MLP neurons of a small language model. Each row is named by its layer, matrix (gate and up: input weights) and neuron, and shows model dimensions 224-319. Each number is 500 + 50 x the weight over its row's rms, rounded and kept within 0 to 999. Numbers have three digits each. A neuron's up and down rows have the sign that makes its largest values positive.
After each neuron's rows, "fires on" lists the tokens most often at its 100 highest values on Wikipedia text that the model never trained on.

L7.gate479:393508503525508477508558500421472450486618477470498534524483438538529489445446393437484408503602487551414417498493430489517404506553470450498441474498588472569609507533508479488455543459483445459550506580411440507417449521478481417427578554484464410463475508512533573521550505519457440530
L7.up479:463512568552554549512432547417521423611550430479509498644536505522441537391475397522463508353471477486459535465469486548468377481514454525542452479569508553558470504504540464464495573465512496519495478518396506548484440468428459478482553507570525517515494413551548423606561490562483491416
fires on: "=", "."

L4.gate277:467549470488498419476535543425594518521550420480516550481567449511524503555599431466446508506482449536486522497496459489496450524493385492426494536455539500400461588548502538421533494536441585396563512556360578495477398367461593499393454515510428462487525450510417347529540484513465456580
L4.up277:440466514523415454482516368477482539472484510481589480457535527460538391490476533470603525461515394528553442489535516569570470422558413461512496543509560535497521554520510484441576578455491560559527457560501503457483531456517531536536477524541538566604509395507387478424478434505405525546
fires on: ",", " in", " as"

L6.gate576:463480411510458501530486446469497586469495405590411514488580444476517405518516515440493350452472519530512569535451503509484505460409435421473481559532548517536553455544487410496419575570480483547497420517475508510604455514526582494466404505538534475469492520452456392539527443458495567496
L6.up576:463444546484496438547510477455495493487485505476545513497470491420560450497444456361438593522526468545484515452504514514541527530469515391459441581497425545467557485607465463466473556491435513479516530505471481451561510431446580466441509437489492546530453491535497527453545441598384564489
fires on: " from", " 1", " at", " in", "ensive", " 2"

L9.gate80:512491456489543489475463483524581442464519569564532460520563489516438602445485427489451545571531474570541405444464420558491531554488534532410479547490543463616499585533551519487497449518450493469482488561349493600497513428456476545543589526472497548461527466474449541562443495591475479525
L9.up80:543441457484445437485486516485543471520528556444480522509530464534473537459531467488520465499543472445490496497525471522481535536400382548596520400468649491545448558488494539548600476472501470450495541537494512570508555435481491588478483651557477536506496510431452502544554480560448537489
fires on: " as", " than", " both", " of", " which", " to"

L6.gate731:503446541517496576559450556456453453485461473497503499483465405445474504486472505471472572422497353443432517346564495416523469493544430419584487586490485500515453537473448502502526432442464481545476415508525519498614563431499477420553410548518452410546524481570616522441566572548417499532
L6.up731:468478564403448499496480558467444525485546585517547460453504510549458459486520535393516488377565447543428476418503473472520524473539535436540536539563633451476489563490558484584520582473522452446545431519518533490532495480457497519521400553530541424537400522466483403460468480549444457511
fires on: " and", "-", "s"

L7.gate821:439520534448547443461570473443482485483458513544499515436534351483542560474472524517594474478527398561428533495558451434511503510565505482479518509530485449507436569600543340572498487431529535430536491512498428527498487587562462507528524476526500483507489494443498535574528545528541448419
L7.up821:437563531492416486529468485482414518467576511547517551507478504479454531442533455407595475540523486454428546500571468510537443502528428416571525554528500574521502552577529480490485523499501489505501489487403489517598535507499439517447425580441480553425501424434566556544495548556544459435
fires on: "=", ".", "ti"

L6.gate566:525489519443600410408356455528525495449485553501531499466504493495551499472531535515415496500488528584515511450515550443526537479442515515527394505576467543482488524626575449500525512474494527488477507505490495470482519447536480581478417524475540478477470474519520462472575449591489446585
L6.up566:484474615517462391513535568557535482520626490540561554571463463495543490479482457599555520585547528527465463431467562519430421454525503464535493469410428501512486444410400459580553561562476521471509511446450513426509524462410558437575522536481511527540570572560478600513524555531407537486
fires on: ",", " from"

L2.gate72:472499544486530552558510491438554441516451487503394564503546429523424549463457497492576539424468452404418471533416497452559571549490434420521617464460522567551516478491491478581502504511496453494538609538514526427577416546450505529502478519574625504550549444462507502529492514498533588549
L2.up72:515563547489539570495497479503652484477474451474405516450487451489473565527423508459535489480515488432453486408413518526504565502506375457501481457450540514541580536499484542524501521420503474611565477525525552489559482498503473491496512555476536571540531453398562435547488531597616584573
fires on: ":", ")", "|", " |", ",", " power"

L2.gate289:462480512552546587570533532520455541492403459473422530390512509485418483422584527583475530456494566526633557421449466474502420519540454520535479585539547471526410433443404494521548425549544484538502507457567511378461530505504537519529442467550458538563505516450511503561481454503536557527
L2.up289:564492529548591452557554579612487467485412513507447574447555477455412494491518475503484467525459537616538480472478440592484531554464455595548582523571472452500504510453568560519490451535523442533553514557539539480509571507540514407593556445605512541567521441529572523477544414528513539501
fires on: " |", "|", " for", "elt", ":"

L9.gate444:577414550570621448541551463482521490450485543564520485457474464507511459488555547497476516486438529567456488456573527474477436550445484434603479469507488438539440566468586485536424537453536537481513509539595501464429508620494527441559498630438453477433502390448404524457430471497466452534
L9.up444:518547597473546548474574506496605468579499468555503447483484549395493596577496436526455580588484530600501473553481472541520533509472592487514606589454468517517509516392540504538471521405463496428607487417492489420475481526413529529436484512346502477406514437514535537497526479480496480540
fires on: "-", " known", " g", " cr", "l", "ript"

L7.gate620:490527583537471517455566497543406471478543455546462471547520448499451520475477484497510553516513582436419484486416509485563326539494460587534533451565529420515476462493451453460494508479552475441400483446562465550442556439557462363569560506486454522492579472500522494493564448534495516452
L7.up620:510495537482554442434508526502492562474572433448522489504510450489493458440487478546408495506519463536429500478446489471498494455544424578477596514571616453588489517541461510456445530458554479481526475464520501469433511438517516435509558480559470468519536501509568537529548512503459499469
fires on: "."

L9.gate586:412417508524491555490579343527515573454474500437500551531559528550548551517558434458535497392516459545454407528466451418504547569554466504478467458573512485537597591544497489469490465560566598529497480553407481509474525551476527506457476527454515458538581421439521576528469494447448461567
L9.up586:477458550540425562489628446507520469532501461503613421514548456563492549501458453435521465448502403470506453591494522471450426504473445524439514546542515474526417556522571461489536424481554598505535560515488440506479448576467521402549538488556599516546554433440557454565447489489472474514
fires on: " during", " in", " of", " until", " after"

L2.gate103:554573548525577510425510521462393508586510458466453388600517589563477479467505543552490511459497558513534441377436452560520613478510535498518495540500481461506494545510571481495467489528553517457484594429535467452451542452515592519452456391530561533494427591401547483590530515549488565486
L2.up103:542510456551440433504502473542525524523425502544520491540523437528479527430489515604507582481556465512518393572474434443454481476525546499531583543568499489478461503538520521363524578490581465510506580574536449575512578451487510522530490488555467564435556441511556497528554530561499594564
fires on: " |", "|", "\n\n", " →"

L7.gate696:580536388540502536437491541465440464437611444481580490494468491518518544400505535438528561498427397501526555516495544574486467493380486462499550546515527460464489484486472428503571545472473607450471488476437492512549556527499470528600557638545495530562468562433471505581599548499461540475
L7.up696:419579499437541516425510378534439454493499466420526537434496526518507523475520434494503528550508481537495521461520490540443471608563426517576546574503494546489512468401435415514509478508543502461458468488466402469562653480470471487472475494474463520404580494532435558480500513457369511389
fires on: " and", ",", "ly", " or", " back"

L9.gate794:503508497441526489552585536566495607568449484536503473466420436508464534497499492516619547515517506509420450455417474480482494533564436552511495494454513479380530589462409485482442432467513537500470532462411501580491421550469493483576499635514517466419481443509570538566522435588482567492
L9.up794:532480441479464441564533533589524547574444539531467537475448530527475591470462516599496521445498432477522473414519541445423475484500466426480567518554454469420557575527483528508414471546508475473462477438480469557494453539493595477581500581494504438472460456430547476587479453541439479402
fires on: "=", "-", ":", " \"", "."

L6.gate223:475501474477475435454476599438528447570519496449503529437525504460524501531478491450496494540544468522456455480460510495485567498540411507536494403446490498564376627502563514347495453495550540457502570517448506472502530502582546497431553526535436439624455471479554603584466438388514465560
L6.up223:495482494454376442559508434506481499397478564371561441500526501581568505433437532500581551532506480502506588495492496455508456467522466563515526626538458627477532484555529510468486396559482467497499532573475489512482528560492625562579430545499480458576530440416491489515502517527501526429
fires on: " and", ",", " or"

L4.gate200:478491474484568431477528554500515503573491509523524556434560447478473498448575455467491532453505516476456479463590474547505452568511468426570536506518439570458501540509438421520505522551500534530546450430422475479445497390524567565453457436500610508455516560469493586547582468409470451566
L4.up200:473559472528439500561483558468520451535517449491570481439559452469375450534507526510501511489479443526441542484492504478507490551443457416555550402475563539420460486382503530484494492592529603639520562504479500554503501429527473519416510481559597604449473484444500520490502553389576421524
fires on: "\n", ".", "|", " |", ":"

L4.gate1019:439503607428539489559507526483493519500489495513423504499474517476543528473586564535523464493550521539539507464495490509471506429489410437510468562491542548503488607469537461520474558501498567475430552533422547504458526436470491578518461545513482478452520432523442556597447484540555456451
L4.up1019:470541471542556503431448469437471527553487495503578421541460537510496544437505517506512501481514536539505471471472439488582506509623510544547487446528477468421471542532465450458616480542453542432542477517428505487485505430466495436505517477507411503592397542481431519426523501589480429475
fires on: ",", " it", " him", " to", " He", " following"

L2.gate8:454420521507591506495502584522513464604436490517449529502513462516539472441460459546399456511520449481407619465612499453475439523500437455606554592420396536430535502461518499541579496501500529462483471523490529539536460454453411464525518492542596451474479464445524498537464477563449465468
L2.up8:450468500523560493535344585472474546508456518503491579471476478537531444415503430454494475530543487529447538514646541560512466578485496431517581510462397553467557549387602505573517430476484502501534530497473589559553485425488450396512446498571613518478472447469563472499470552603419408493
fires on: "-", "|", "–"

L8.gate987:553496513498465557519498472490489448568522447491503435583471533542499476461570521386536438490553495483528540533452550470460544515490549516458552494433479494468556469481483480437406434509548504413572550543500518568494456611599564463579577467572548458466532507443489579430519422533405478638
L8.up987:499551460552461423537442482462473535393462565399519553406519480487434519472465482487540519524491476438538465555540537515502457432471411586478540524465492527480515536490510450403467551594428461493509580527477468578393583555462462504550458550423452562483439430455536421561473449484511464475
fires on: " by", " the", " of", " (", " per"

L2.gate604:433505521530493551490431477443458550520433446497443520426532543505462567511562562506601595538455474525465653496507509500517537433457530444458459568503484540438506544475550545534473503447493492391489480478398547466469529407470535529423538525462451546462466567556446482536500518515478468512
L2.up604:494574503460493539509435543464459531435474493420444523401574549502471540455599535467581571452504421506556605509534497470583503510540510499463493431536507534505477473474442616554450521502446551456442486440352490516478589508510577502409480468440579568485468554525484508528506557510434470567
fires on: "=", " Philip", " law"

L7.gate596:523560527506408509491529428609423547592491597555501472533637499497534541495535549493439468566541472480544493455560436406539501439594525481508501526518592506505515416533450486543455387455469514534519546593382492512538388457559467548488483483469452432493430511449475512491470515484464366523
L7.up596:465573461405504452575499429484492471425598564507527447492445455521486502430488430435517452487444461467516435521540488447480500569503468617459423596501466435461439489576496472501517529590481434524559469549462546519452519476545494465485440416417491420554546493491548492401547567535590534497
fires on: " a", " of", "ten", "amo", "ort", "{"

L9.gate82:557521557390516468423504526475472516448523518520447458567465494585436409511488433498570504475502485513505500509481380553473408586480553507462487526547430546407496509463605481556460450494495557410396539452465367535568455451512400448434483536456487527542430550534478600540485709496481510535
L9.up82:471466485492552478552542546665553452531464509500529529529488471461596539460459456510517413415571538545480403402453537523580488559503499437498561527505564507549513488522506381556567569497419531490531530452479519584526495464592523421555555450461443500536420471432563462501457509479545486577
fires on: ",", " |", ".", " e", ";"

L6.gate15:549470444475475476498463462537548505506612571453479479504500497538533603626504504522441504581490499559487536430528637545482508481571486565607531514527484497543467515522520451462431541509507574423452525482393507546456508498535550535485525497404462481525515437539515523505519474487518483548
L6.up15:540504462475434401554474418494520457526536527405425478486514479465531499559580442479551548534533509520539431490488522565415497462500454516493548440485478521597526499591571563506535482471569508437393493436473461577540504606601497556459623529426400477519481437458430504559495507572545509605
fires on: " and", " to", ",", " or"

L7.gate374:483436491439486554477531532458475500544488449521483514603478441692613546493388567551525510519575493530505502542518473529395513542483480505485534496533519489423477391454487529398487459422544558501488567481556665484451524548621452511532593512495442555468536448458468561557553461565554529493
L7.up374:509426449475569581556523529519500486514561509467503482491468490580467485531487586494532523461526522538491484420572533521538507557481418535474465461511453541512524510543535409464445485447484525631494547501485502520514604498449451525515422518456474434460588437505509580523480511533525491539
fires on: " not", "t", "-", " of", " the"

L7.gate844:553550531588523481473473437436515374563562417459446520536530522503513413547517485523538463459468426504460416514597473554370460578528500502504462481511465574465510404490517486489490434519519507450538497524522464535552442464487508513461510446490464478482527414515521612477516469549418534494
L7.up844:548501556444526613478410474581475440538464512551518584512570540588509545510479521502485523511501549584461549539477512579570526448445523492528417485445537489359458534538436590506453496525496465512522519480542516508521522469477549499448500418579564416611542551483512541490502600621549585495
fires on: " as", " |", ",", " a", ":"

L9.gate315:461500511475469462476473533476560522493540471523508480442537601480504521618504533535573601535477413533453460481504458513496515511492505454432441557522557458509480466475504481595537434497457547461548488512417539510484436563516485502395489514506476517468511477532545469462511479472541487431
L9.up315:514453528477521544458599543449497414605524459600510556516512548472417522519490530527494527444481491463562534493661550449506535469477474476496515466504542581465528503437482609517503449466418510474450601538499577465516516601445456533489484590471463595508450549529494444386479433618494541576
fires on: " |", ";", " /", "do"

L8.gate86:455477611431499423542500566569430503515455473405554485563510450411544497561436496525540456501476427539466535541485618490453475531540478502547515552496417609474460542503489459479469520496555513441398492503489515567537495531577524505418522566479502451466487519445448522548517573475523542499
L8.up86:484553561476376483570440484528440463544494480398458494497516415387591562530495561518497533506484485527428525485461487481463439475519479381576405516462528571530465554541485543486498514505486495464415597453467562561548451555642540519466495536539490462438539490447404447588554544476455518477
fires on: " the", " and", " from", ",", " on", " of"

L4.gate819:472400527512596528438502431500545502500532512485546427490566437323475496644487559495463572462431491532545525485554437547519485443548471515509463571524544482495534462639543491493571487475573579600518513467550559491477493538496443522559462495514555551540497448389473435533555463451497430529
L4.up819:473402520476623474459487569520410448501589400462576433504507436457483474441498435482427560555442443410499458451566515548542597440457604440574485463511442523460464396484512581574555493492500405520550465491465500549480503537454600534593533518436505460500495413490529519615554601453591530504
fires on: ",", " and", " but", ";", "."

L2.gate532:467476540549499626451530488558569523485533451553583589475598520492484525374537445566520557536469582440442570477505543493508533503488440439507471536451501510519563463528534508426479618529498487356510474438399417555455526465540514549430529454430526502478496489475440583518484632486504381484
L2.up532:461473522504537573505536493531474503524482429474510462356564475577558454373585579572499513560520540452474512489445526530484519432494455459587524476489535490548439508542444479451551515498470464502537614512456509502429523424464495414480506531533472464463392525472456499629464521520445434476
fires on: "\n\n", " p", " law", "Ju", " awards", " held"

L7.gate87:473470548494543511497523439530390533606515563490440439594434440539521483486565498588536524549591454419496407438454496435504450524500603490498423444584450537545581548625557531449549424556458566580485565500512485467490487433569591454496454502451430510413563524495497466455472562551510521477
L7.up87:493490490627496455437439559585505513557517488516493494547451466560511532544485441515408610416578510436553573528507578462490517441530531466456522491461589499519531455539479621479512547514449558510508508520497432440392518537480534488512471589418472481586472478410468476585548538493468479508
fires on: " the", " |", " its", " of", "agan"

L8.gate1016:509528506565450465522613431540444527493474570477472443540479458499446493528380563515395461483496513473523509559566512529582449580423546603558503514567468545528497527477431400526560551434594571530546456574452581433550533454505446449612436533541600457512458514473504480531504451593556536602
L8.up1016:495439447546480506488590546541499440467485511482555526574548476629421679516451335512489473473461603558548489565480473551585459469435402539500495500483477474380436496504510436515467560518481469462492432516596501384477460518498529478507507511565610465495477476425524470386527478563453537551
fires on: "ed", " died", "d", "ted", "ing"

L4.gate690:492522590466537540561491555510536510524536520495529468511533485442514531473467524451516558466420522449493434513503462504587485500421486452556540500396462496497472466428530505617495474507508504505450472480454474535486498569474560549520501494453498587466410485537534586494504531476447491423
L4.up690:537439472514505412515432526471465551456419540524572399442482480480544470360469450480469558477481476508524494482491456492478493540537589451565431590490596480627574491427393480469482451496511510564540429463568495481512547459552466502553463560418420380435559439508508551488443532450504550440
fires on: "\"", "y", "ief", " have", "lu", " as"

L9.gate996:531574454493490479555465524525435469455470412428522493557495422566597530483437542496520485486443505552551498460506536449433470462566446434450474496471502549541455488467477455451433430504404512439453558510434577575380546513524518421518469509552484522470542456469510524552514541506585606467
L9.up996:488536481513490446524531561570423543448582459462486477462568474444577451505575491520564509472457622582509574422486490531494481526547417517477563590509495508547456462372472443484507490554518450564460506556463539493484512557520463544513514478527443392484539512537474473430534448517512561475
fires on: " |", ",", " and", " the", ";"

L7.gate363:415420535505479492440600423495450488496549527486571513527551504479453517553507424363465464503566456440470532512625425424510500506450472490453546438614531492502461576531475439390503487463455531533470457520515465539442484462532450534562548542552464435502556434498526497535517494457517515464
L7.up363:407474544504526489459530452579468539527540562501501499575551504506438523596523443425499580454573449429441501424562471382484530449438462568469541462584560527516472555536459451486445491485417538535488463538494448562485468457558526534547464475579490423575482452499616492597545432470582501446
fires on: "="

L2.gate254:462442526509602472467435576442509474527527514394525487477479453492394535559450457540546428499392448471482615503435502489508539496473527484454590470519636569484461494495534524318451496505437435504425553481457500440525443560567510520491512513523465526447489561507481563484505564509571510461
L2.up254:450437563519547482533473577568554519497611447456508558512556450534487495483518482482515431521477486442525561551500396459475474542439575544503483382498484581427571543588498481424443461473409536490502489589443547449516370490529570412571539534541428535466472515539472581458485463478600555424
fires on: ";", " ;"

L6.gate705:551522476538492519513627479542429479472568544442369544507418445395536480489495501553382539584485416433558515600567544465477527482471516489581576539609511517498489495410535464512567510446513483512520567444437455504483529540574480534548463526494481449497443492384474501517540496516386532438
L6.up705:477552481530412554626534529491427477520460561451456618445421459640472583470549431506560514454469449502592465470577482521513441502446436552491624485502574542483558536591508430465512502387492468514495539615552491475472460441548492549546503476498457418528511531477555581499541541523478473532
fires on: "ed", " found", "d", "ted", " present"

L4.gate150:538529521426446560524575462568530410584517499497501446453415594536506567487397461562575518541516481464460498457520460560494393459541381532481544613475492449454474546460550497444489521543476499446435440511518490564504575434418543446528438469518579389482515448403608446514486565539503503497
L4.up150:435505502468501550565528572545406520474468496545454524504516537471483448549514552442486542469510388450462524539445515568539534508437468513442538448558499509485510444554527512481481515479575570434513482376534495602512459487495609490485507484485470464481409424438463449524397520446440561475
fires on: " States", " US", ".", "=", "$"

L2.gate197:518433586488490541453456570538580525524515478538438611523538539483485482511569505412506623537522476457499585432522446519367468431485496420564557472497428447548524536383495523479551487542591554547499515475571458542442522522511463445510420476592512495533586551459564520483527485555510523469
L2.up197:474492527520624519480515486563520493447567530526556498597447527515374564470564429517552540537518485479476380528607463481554470448527488416465594523554485443408546503426510413574566465422509500444490446585436560448456454383521424397461478553426483587548497417535512470510492487515530528466
fires on: " |", "|", " Dec", "Ac"

L9.gate492:474482440468503512407537535488522435574490455533496375542471439435499482565508478496533535501477477417511454436445491518515462535404408523488565443515547557419506508483558563464559549502462478481566509522448501493465429581479561468572478552441549484498562518487525480530435597465550563490
L9.up492:453403401497398508459465460502573523556557563564519536500542597418479465584441565461502444557506374544512502452560525457463491598392511532469528493421584593583561550537518473562527531633450547474518478515573466519474445522560490527544456382519530453453482526551475537478469491500543452457
fires on: " at", " the", " from", " At"

L9.gate61:503496608510545486413511493437498535523500503559511437449474488527476480511476467420403521461495490494518494544491435568488486498514488445472616590519507418544511529556537522415499523500556590486448500480490479490477590490468574478542431511507474501544567366379501476507477483491587447602
L9.up61:519407597490471524463455464484489436502450446504509464502475419513528530502493432421485441500456495466521558530497412501431413546478493518439599625449552474535603604520534601489487546493485613452526544450525489530478593409473600507483446485516529540515568399477438518527572555484494504502
fires on: " in", " of", " In", " until", " since"

L6.gate998:614502418468500464507428527499562342453561467456557446409531508365557440571479500515480455498551480481509478356357492539472402445444482480462434458463509544488535455541511481503480510533595498550533493492549545487478552472482463546503484483551464532534544535484547458511374526448547507470
L6.up998:432434487460527479404449442549570547526473501618496509589413542436481493469490501521485480510502446466439453490519518605500484473566463614517491554460552483513505485529484471502541426506493500456463378445573403465526505473459494485507486490518481510484456508485538604495533485480551562535
fires on: " H", " At", " I", " it", "It", " from"

L8.gate23:470508420454517463569534513543515496553475509435500443592478464527466571486500466470471528459450406490433498504432500566459473494460546496558446544480597485502637529400453487549511467385520522447528470540407475488447480533501535450535575454542507591451461475523497551477546467536537482505
L8.up23:520519470460505486494433517491498425488499597453468523600534420562487473470440455482540405553531535496457475563600520551588570568537409471506497514483440458408510555533527488512409548503500555506487511467460535558488559631528538432476597521484491583607438419466520432480479481478516533513
fires on: " and", " to", " than", " in"

L6.gate431:446549494539462535532568522519547473460604517371465386452573519463576579529606616429478383569526416442481533489594499506471551474472511463510562486439507531461525487442556450522457458486488527519611370567495546551495554494531517413514536469513446434547574596585427480500520484465615491423
L6.up431:436469519488527567433510382548584508552492474458510474485549490533610574495495593498528506436522527426509476422515528444520432460462475533467495530483528542480540455528389472428436526480425492562504547427593443489434538419507473530574548581504464473481508546483477565605555414511445471477
fires on: "\n\n", "du"

L2.gate767:499425515540581564486522467541536513460469425451503523532485493439363580504572466440496484515436500508447534453522544502585582525548491500460588507428572569438498487589457475526493519513522557471447494497549528546471507509496454605528434426487446503409542508516546522489434587466527500437
L2.up767:460504508505502542480468478443443454569526482448520537492532464496381533506484549496456530498540485500455529595420489468473472459453487523550458534455491575466419444544576529497490595494430495546610556456438564658515442523584664502605486511492469562570351453564543541515498502476509534429
fires on: ";", ":", " million"

L8.gate238:538516494449507507512429621565501491595462605431473469478551411511437466439497485524470414445484448534503530477463545518580458574551569439458435549565439499545558484452514462587529566492390595463488468540506453522550457445631608560453510451479511471528415499444451523578486496527485558577
L8.up238:475456535416482530518539516559538530480482506469574430557436528529462486561494464505581550495569566490372437405520529451527567530538484538456507451505498481475499360424452574506491546546459448534505500556482543535464529512474533461506485514522489563554573540535430531534569467499453502504
fires on: ",", "–", " episodes", ":", "."

L8.gate906:521559518558497501575523532436475479509471475523463479592510539521506603535509356548502493520525465545452518511588449513496466511485563582525392547502542500537484487588549478500534419478547567512403564454533510416571529618469562559433571526483441542454486532502439522584422482507424470539
L8.up906:526520457507462571408476508394479432465488571544474512477548462499498533479430416550477555512585488528525526509529554497521464583479473447518530444519555546547522540449572474524566486487570540549482499521501491492507545460481492454473446553489485562506531425520486530528414423561433425579
fires on: " to", " than", " about", " over", " least", " top"

L8.gate165:528488463492533501547491500468497388480529381542503337546484514496544486518542488538467460531594456457483517512470446548558533541557436512457500520574437422469587545502488445440413484561491526474543587541516582535395486513497554472509536495424427569533487480560452505493527516550514494511
L8.up165:550504450562444484530420506454448445518547564557477487446551428531535468526512447480564519480507598444507443438510563513619535471514488438406468515535469534472486517537490529483445536495485574566479524520497471516496524470504520524536507555438436503489475386407537532526536461607474562528
fires on: " the", " that", " to"

L8.gate139:461567564422478384486509601536583487476515500471453474489484504527477486538434426441545476473509477465421454414495433583577494516470387461382501583478549440449491609495507462408468565547510480507506429473357474498528455502531523455466522485439492591427476501442467527511409491515375563472
L8.up139:502564497458509442458527521482560463513497477466485490542576468494532460534366479443541488468525438489413524428495470522542496510457406457482530548486543423419456503456469435535507600457548474511504491485359504571526482485529613540521556444480436477504458490547602502513484489582421583444
fires on: " that", " be", " said", " -", " as"

L8.gate548:532469547518444567536367469475588531520532504517458492496576535499528588511427479466536518533476478514467495471422451494510529585517524463490492479508564530427546519539573569477540517434524516481370437397482498505478428552569510495540575515429549628506554553514538509458456422447553475544
L8.up548:545538466517541406461448486560562531586437417519492549444559501549526544458477433516464525429493519467445467384487456603522446569463617491587474460536539495519553485621589373519573491505392609531523479528506446582489556542499536469558484511441502528508478555545527518479428591499512529596
fires on: ":", " |", " have", " to", " of", " all"

L9.gate478:576404507550491508546565396611512500452431507544421559526501521478515465513552500499487432465495537536501497515527474494460464551468469537515470483520452520511591496584504481447408490495474440420543440543489572473517480466466405529534453531565562505529523461486502540519437568516470449448
L9.up478:492475469487497570526447490605519430461564450468427517543619484459575517523482482433425415454534537464465515522497409479569508528469512467500465497490426548514512458470464523508505505506508551486524483376568553495586492525567474490461450503551532502528582564460464500457497460580524481578
fires on: "|", " |", "–", " (", "co"

L8.gate274:476486491525539381428505599505494402673518534589492514530522420447556516450490508503497479453415421508474595536518509458578526476526405489601544536539454541475510501542507490493452441570425460489673465450528433516504536517498425513455455438489499518513471504427470552551461449585418557500
L8.up274:458527479429477512543467493507504479530519485550530567480459512503493500515468469483452555466464508442516521525447514548427624541619420541550502524476473490493451559528579625539460505436570494446468423475491552490439449530571464514518486493470477473520459425476561463473447488493465474507
fires on: "  ", "-", " •"

L6.gate143:552489434477471533488455458430470516529459556455485476568552425483514523507491437492515457463451445501500468480436488504458439514484563505454508583563470478527479511526533582514526529460441555465478593493468505511543407558454530402444495583512430558463440504534415597465563469542505540464
L6.up143:453447507450564561483468505573436529550513466630459571510457441457523565481407563436525514416407458489445536511482609462461485513519386447440510487378518491520422499380504550490514535417487487430542483549560506493541532487426513519562556502548544529550531565522521447490500546529546580572
fires on: ",", " &", "'", " |", ";"

L2.gate696:486494481526499461452574603580483542460570378510446483433622544480517523452590594486418465476416569488475531524409557510491584581427484428437565488382459544509487505512517513459434484450480498493568496490535617435467497493668432512489515409464463487427441493493497477503494527458525440566
L2.up696:635459570489556475473489521519390492566458498514449452498433509578581483406516550440506565504449563491461540495466464518500534526454535521471460487457461502461439508471470490514429486560516424503571594514563503491517533470476530551468512468455460482416540558520383470530470483505524509530
fires on: " 0", "\n\n", " →", " Liberal", ":", " Crime"

L9.gate756:535550411519454435475496558540460643514513443510543504521531481562587398480497417451534513511555531491508507475570435492502553489595463552453456504474511478474519505477527428468480539509424537529460481574531540523423491444461452506539505464433421420422619467465494471516515460478603469483
L9.up756:497504483373519442478478607551480463507544514500517517535478578457471414525587467501520474430568503542574503560550523460479527490518481412427497390508490411431481530491446600500459515481510498482524548490451456476546535518557549571516494460507548488635433459563576440449540521481527539547
fires on: " |", " comp", ";", " exp", " imp", " an"

L9.gate230:485491507534439557503469591522541517448519467547453528535524524510552461464492445415559508390460502578529552445415538502538498482488467464536560514357587430466540595507535518497478587507469496369466517527448463493547489442527538345483596498455505584529534574467563577490474445499500548543
L9.up230:450477516454476484540569610475429501507513440529522488541454470431572468487422511450515529528451508511567503469455539465572454540487511447487572550457529522587519472437581529549510525502504573449482447549476576526604480536552464425517525449440525555437494544550518586553604464474412573532
fires on: "'", ")", " |"

L6.gate92:521442530574435537556515523501528531332477418548485568449497557481543495449534534510545439483415476477513464518492382441493483545414494477537503494467516476536585491510512469580595507505496497465428427468506494481584525500510489426507448504448565525417508605482527581483468528523564450512
L6.up92:508511415517394508557414469553522429495540448505414585521483488474499490481528452535481540542609411600513460454526478521575457455546430412556478468464572598539509586508583476555568515571532506547527529474494544555520506517520608411528520538514510513504420493445473420421558493552434583499
fires on: " |", "–", "s", ";", " of"